From a checkpoint of a small transformer trained on Wikipedia.
Architecture: RMSNorm before each block, rotary positions, untied embeddings.
MLP neurons of a small language model. Each row is named by its layer, matrix (gate and up: input weights) and neuron, and shows model dimensions 16-111. Each number is 128 + 32 x the weight over its row's rms, rounded and kept within 0 to 255. Numbers have three digits each. A neuron's up and down rows have the sign that makes its largest values positive.
A block is one neuron, or neurons of one layer that tend to fire together. After each block is what it responds to, as a language model described it from the Wikipedia text at the highest values.

L4.gate22:111130162096102155186124135116141124174124086140077147039099119174150164119150234106067144163148134070130082110096130100109114133076108119106117071106161214141098162165129163143145108119082138157161134105118165125091124107129163143091092150140066151164092089106165146132176123098118082127
L4.up22:130169151134109137145081098120174134126150072135137096138136166104124179108087201094103174102156143113213145142114185156188136075147167173184083119131134121157122166139104147097103137115146100146161092183099165169113127139241132082063229154165081134140152055101143117134148106163082146154
L4.gate311:124091170117081140155206071114127090097177092094098142176187182145093103148120159165124103146102120114147150070117098077110081182059160086095157098093090154118100055105124110121105124166081170175175148104104130139139150118091158155119073141132064139101119131143116155156138125160133109160
L4.up311:049113127102090090102150182173152102088121117057129109152160107074117157120160084195160158104108154155098060191116109096125083122113173083133159146082123113144114168173135133148097098136144085181137110106175161143087122193067176108104142157089134122115181107132122110168070126149131176138
L4.gate753:022216083089088101139131106125094150132153172135098176098143147154112085139143148083137129125129102142139112170089124107145030182102055048106207140119090123125106149175154089112123126169104122167159120149130110079102140142100108140158118114141077162091139128109100100145151144100129129118
L4.up753:128086102129113146098131124122130105167154162072125114122131106071123136130166139122119112172140172119135139161112178150121083116173185176145137131165100131130115106171135125132139159095109141163187165065163134092155139093149175105135121084114132088098116139190103130090197166135151104159
L4.gate876:081131101134123118121079107144124080128156110104123137131120163109056122137154067145093153164124097127146090130154111126138153074114160170144119132033148156150088154107159130116121108061126131151113112139140188155097151117103148094185187115073095100127100111099130031132094072166141122123
L4.up876:193123187149122103234136125087068149077165106131154137128172137170118189140085086161120160153120192114118138157122123132083131152145087121108127122187095149081172165098140116089060170122133168133139110152134147139152177129119121167157129136159127146117080147148147105134119146093131172168
Responds to: Contraction endings after apostrophes

L7.gate734:142129132074074113080171121161153095179123083113143114135128190126102106097114121186108078149162148104156137131146098108104102124138149133159118103186083133144126116180084155113138095100100123176161087055084171142142107131142134115106119151182131048061193117123105118169045136191095170105
L7.up734:113101123164092149089128162127179088150155165103158105182154137136104142080157135122158101161168131104121123161129111139118106142084138112128146108141121174162102110076135197157110144134063129121086132080130198124130073171124157127184085129133065139171143147140149175140103151114112192163
L7.gate1202:182059111168092113186146105099142141090127134146151124170169152145101148094155105174183070115133201103128151103173132166131133078123174109187149073100102116089165186092121108097117109119131102109168070141132131086222106199111162072193150144152115133114150067150129162125081134149116172102
L7.up1202:142106173132100104166155148152151074123131081140152078150102146117145211168174170195105161117099105125142157133094131096176088146098181104216134086106122112040146140141072114152087105179113149126164123134128074136170133144082117127117171095172153116124143091127223116099098115091109201128
Responds to: Mid-title words in titles

L3.gate111:097082125118134113131186103139158052049085120105163107179171044168125194097107095136116104136113144163129130171090106097199118126185125142161148124101079136087130096123175107045084108082109166125131086109095125124115140083167129083153130137131146083107123124121089161135146189138135081138
L3.up111:069105142088113084188097101122063097104112124119124120198097063161124136124115127101094137078093160106098086096127136148194152107149164152160081062082109133129165110106195123130101117149152185077126082095133150177142145174155154146069159103138097114194134127063114133102088149105116093101
L3.gate124:133132096095146129114108080138136110170137130103125087098115143106113157109174182083099135112149103111141149157156105113121128107132047124097117077139146176157141161087136135163167119088095056126114111111098071132123176108142152109129131156134159109109116094086116194107083104155063164133
L3.up124:090216160087103158137169108079099134141162174126122122157082126147149160185114140186109105125138069120118112113130145151150130089096099131153127105102090124162110140099096124172168101106161103132139129163125089078158158112088153159152051129148104150132156181114115139178123152136196074135
L3.gate275:122111154093095177090185070087148098124128105136112203145129137058126169111139174129146140117141174083078177027102119119127091112157135161088130137114161077162122150116125116164119151090098214124114120157070131107166200100126140167094199127122119140186125114122142095137181143145059057081
L3.up275:169048113183122151075152162152103093116140133089111118139089158107094101175157131159107125133147148115117175060106137075107074119175140137133123154145136095153146127110114133141095135108106133103130114158114124110145138165129059156124123165131105101065193126128150095168091100160126083175
L3.gate410:131167129141122143120091086081128103082098128150096127113095104173096173107160103196137093133078138137154183136106136118117083090167159150115140101097156154086089107078184158115139122102096129118078180084079114134093173150153096143126187093170160136145129074128096138114100141124127145123
L3.up410:095093103077113169190153116125141084137096116116092127122086124137097097111140144104188119102055091153115163119201140102074167159136114108110128123125080103101082142084115093123089060139098173174159114091164118114105121086130112135147190136102165173209129127079109120161094077107155135086
L3.gate708:089118090139138111095100131112195143114144096101169075090107126126123117132137130175066118089152151096119075185083117191113075119122130088089108144138115125100134166121166094147111162153082122136142132115122064130126134133116091116073118077096169123082129141113126153120133165109164105078
L3.up708:108109136152126106065110184184170113093095097111153139103154112088135128129179143198165146163103127115063136102124165089199082134154099127119106169167160078134123162132081184172128166090144141154194081143108090103185130148105138204103104128103083141161167091137145084090125206194161104155
L3.gate763:128074116198146132098141114113134106089121167205189100145105161120155136148132172195159178101143112119196128129164103138134168100126082170069141075117069164180140130192128208082112134095133195116118118131143114155111179104040098147126165149135147140117155121184106172169106169100100233172
L3.up763:077123124117183143052174086119127066093133139128157154112122220140111120126134078148122121104183140137137122091184099109132083163101131134141119125137098117125086140116162152107182115103100080149131092129084087139125125149130115178097158148149160151113161102169099174136131077114142114152
L3.gate864:154144125072174133113159071115151141149139081129144121122164161123070129088129125119182141104148150127144131160170102113085108114113105146153168121104179122088172144142119151182169112135147074132139199127083122080116181044125174138165127169134124172160120187077163141124111131082140127121
L3.up864:098059190150121131097133152086108109144054177172115120119147116126096131130114155043092114135077075151184126176151083129136094127117136115179098091147182125139196109128128166175136107123162139121223171094111174119166140110098119154102132177130150126163111039094117108113086142139169138177
L3.gate1009:087164128115115099135102105140151093126075139097116076148156098145140170105195120121141118117142108092100147104103159181165094132128174110113105175155016140103090095128052116121107111203139117161106118119142085144141115135068134114113170139131131180100153092176150088123071118146094138123
L3.up1009:081200119137088109068017138119169152137084112109123147091135117090191138139143112119106101176083091113106128137147126169145096138130129169080088137063136078209088119115101113104122122177107118151119116080121101095124114131111145130106162160174131175148154133108085055138038170133092113119
Responds to: Sentence-initial pronouns and fragments

L7.gate469:110112164142176117110093145139104118134146115146109106107162083111160164116165114162134127124134140123216150170105100150112115230107169152194160067140150136113139158137144075077086130148161159104152096120073102159196158131113087074085125118161178170174124108093125151165095118103103136081
L7.up469:178096133188114121095080071114099140095086168117067153149122124061124190126096090156135174162125141099152124088139193103112182161124140095167159062134087167179168136112156066120109119141067136148144129082086103108143161127136084121151111102161132094148105134129124120123118177110121123105
L7.gate1333:135126101088092144093087176105117072171127178098126077078067095092129099118114123096136171104139085103125144109135113125117119212101148150120181148136043162149133173130149144079106097124109145165099162106126110135121117141122118140187168124174102167187064134167140108119135186123127111109
L7.up1333:119132097046122174088104135104127135091139085171162160093121069128059090148135120060104100104151144119082128171143141086115100141099174138074088112132098209170149133144133114138114095104163093170118125102092104140114132092125081131134133231148123155178180124135166079167143167086070158109
Responds to: Subject-to-predicate boundary

L3.gate216:166104094153210142155117115086142125138108096200152112116103109157093125128129178172108125134138159187186119185117146131143098132145089078198094116118059167141125147151148128164155147174159143046172094066156137166116124142122143103146151154138138102173115122110121075138159109113110125154
L3.up216:103127156086127091100210153126129078181167178121119093129100127132145118126137118188188155109170173177098153111116133134140131138128130137130204169164141174160181082160108130099186159103161114198133137123186129167184106150120149167152124108139034092172136113093146085091172091157129137151
L3.gate251:108083135060136127158139103131143124079143104137109175151122193154078143140142161178113105159091168123126107112140102129142146081095120129142091101129067178116123144134098097057145107129172127145121115149104137151129142068145117114141106113091142114155162102129056115172109137112130098132
L3.up251:154127167087122097157189140094114205092094154125112095093186154187038169140154103139076077141133191163120143164120110145178118100124165151162103158174114152123108176174132141150121190141174143174134086120116126115085113123103091102107057133081126108100175124179093145130138127132126146176
L3.gate285:113165107139180124151147116155107131085135169122185104131153196122023139181123103130161158099155141125145142148169170097127141083094119155164156114138161104177118162101074147103140132106122099185115091101125103111101126163089143165131110139130151140141165122154132079080149118109124083151
L3.up285:110142099148192089215128091130114129087145096123139147080137148138083144153141093118167140120197130146073150091145160091157141122132079137153134108074138115175146099080106125059127102164098094200145062109212116117126121200121136143141126112071137151154199121076114139078110106171160168122
L3.gate291:081117098114111145159176138110134107117034087122128096148057132125121110180107166113121061115107135129114125107140136146093059093114123153140066136143062093130063148174123081146152124126139147129086115067169150114166158103114105157162081104219126177137099148166168126142133150124077093124
L3.up291:105099174228144127188126091125133190152132115121134105132055151135095162165120101097107165188120126163141087118160107173116108124096093148128091146143083101146153092157119048079091135103160116138074140141167132125097092130058149129200153095103101157165126140118180195089144124115080179129
L3.gate467:112117057166116172165125093141133163124162151169164132107133145133086098116144121154137155125113140191143129145130167111088065211137101137184137135110095126152115128133106106139156116148161120182122105109143140118159184088159150150160114122171180135149123098153116159113094079117095085136
L3.up467:157102151129161140162103150131122131101160164137091149141133179151070184135130130156091100191166168131114142110116165111131159113150150109182146118165096077130124132123165077118199202143137183195133116151155123171119160196132059154202094099153080139148126191165112146155139133066146108145
L3.gate660:132088112146156099082154124188168139168129109094118121146094152134107164133157099132153159213134126151093093156165070148188112149109162205158092171133097172103124139130144127095115153137123133200173124100104182146153162134105102124115115115164058121157102088113127154121124127152114170142
L3.up660:087097087145112103124081091102173091167214074162129098141091147164093210121112117183122149255121102154208122156186113122158091164109142139194147178117160137113138113152115165114138096112108156129116093109118180108127174109141124144134176099103124173113175127141109140123166097131112181156
L3.gate907:118100180086143122078189116123114188127121101100169157142153128147124139148130098186081141132136110123136128150123108118051146115065114104156098195090105160145103113192156100083124196112140122122148193109118192159098161125119099072142154152089136139150126103182145091123195094085181176063
L3.up907:131112102154132099097188114157071147170178160155100164074143103113158107140072122146198119197131152140079122122088135184161107192095151104127179064076135201135152165133182102155108161138095144171155206076162074074067151112173094097067121108147148151135139177177124108100123075117107130083
L3.gate1238:154143148160126138107142088142118143125138102147160141180136160126157147119108121178119121178159127183116122148156146137156117164138176135131132124124151100112148146124061142130099171169122121174124137178102091130160135098124143197169146131173081149135161139153107127131188115088101159132
L3.up1238:127116128180137120141129123100119144148226073170142145094084137093126145137189128189153164168125066148160152136174053106155138185122107158183139152131136132114179120088092147090096103125056151145088078145119088159109112142135173143129176102098145155132183130151128136157119085107152154111
Responds to: Contraction endings and title words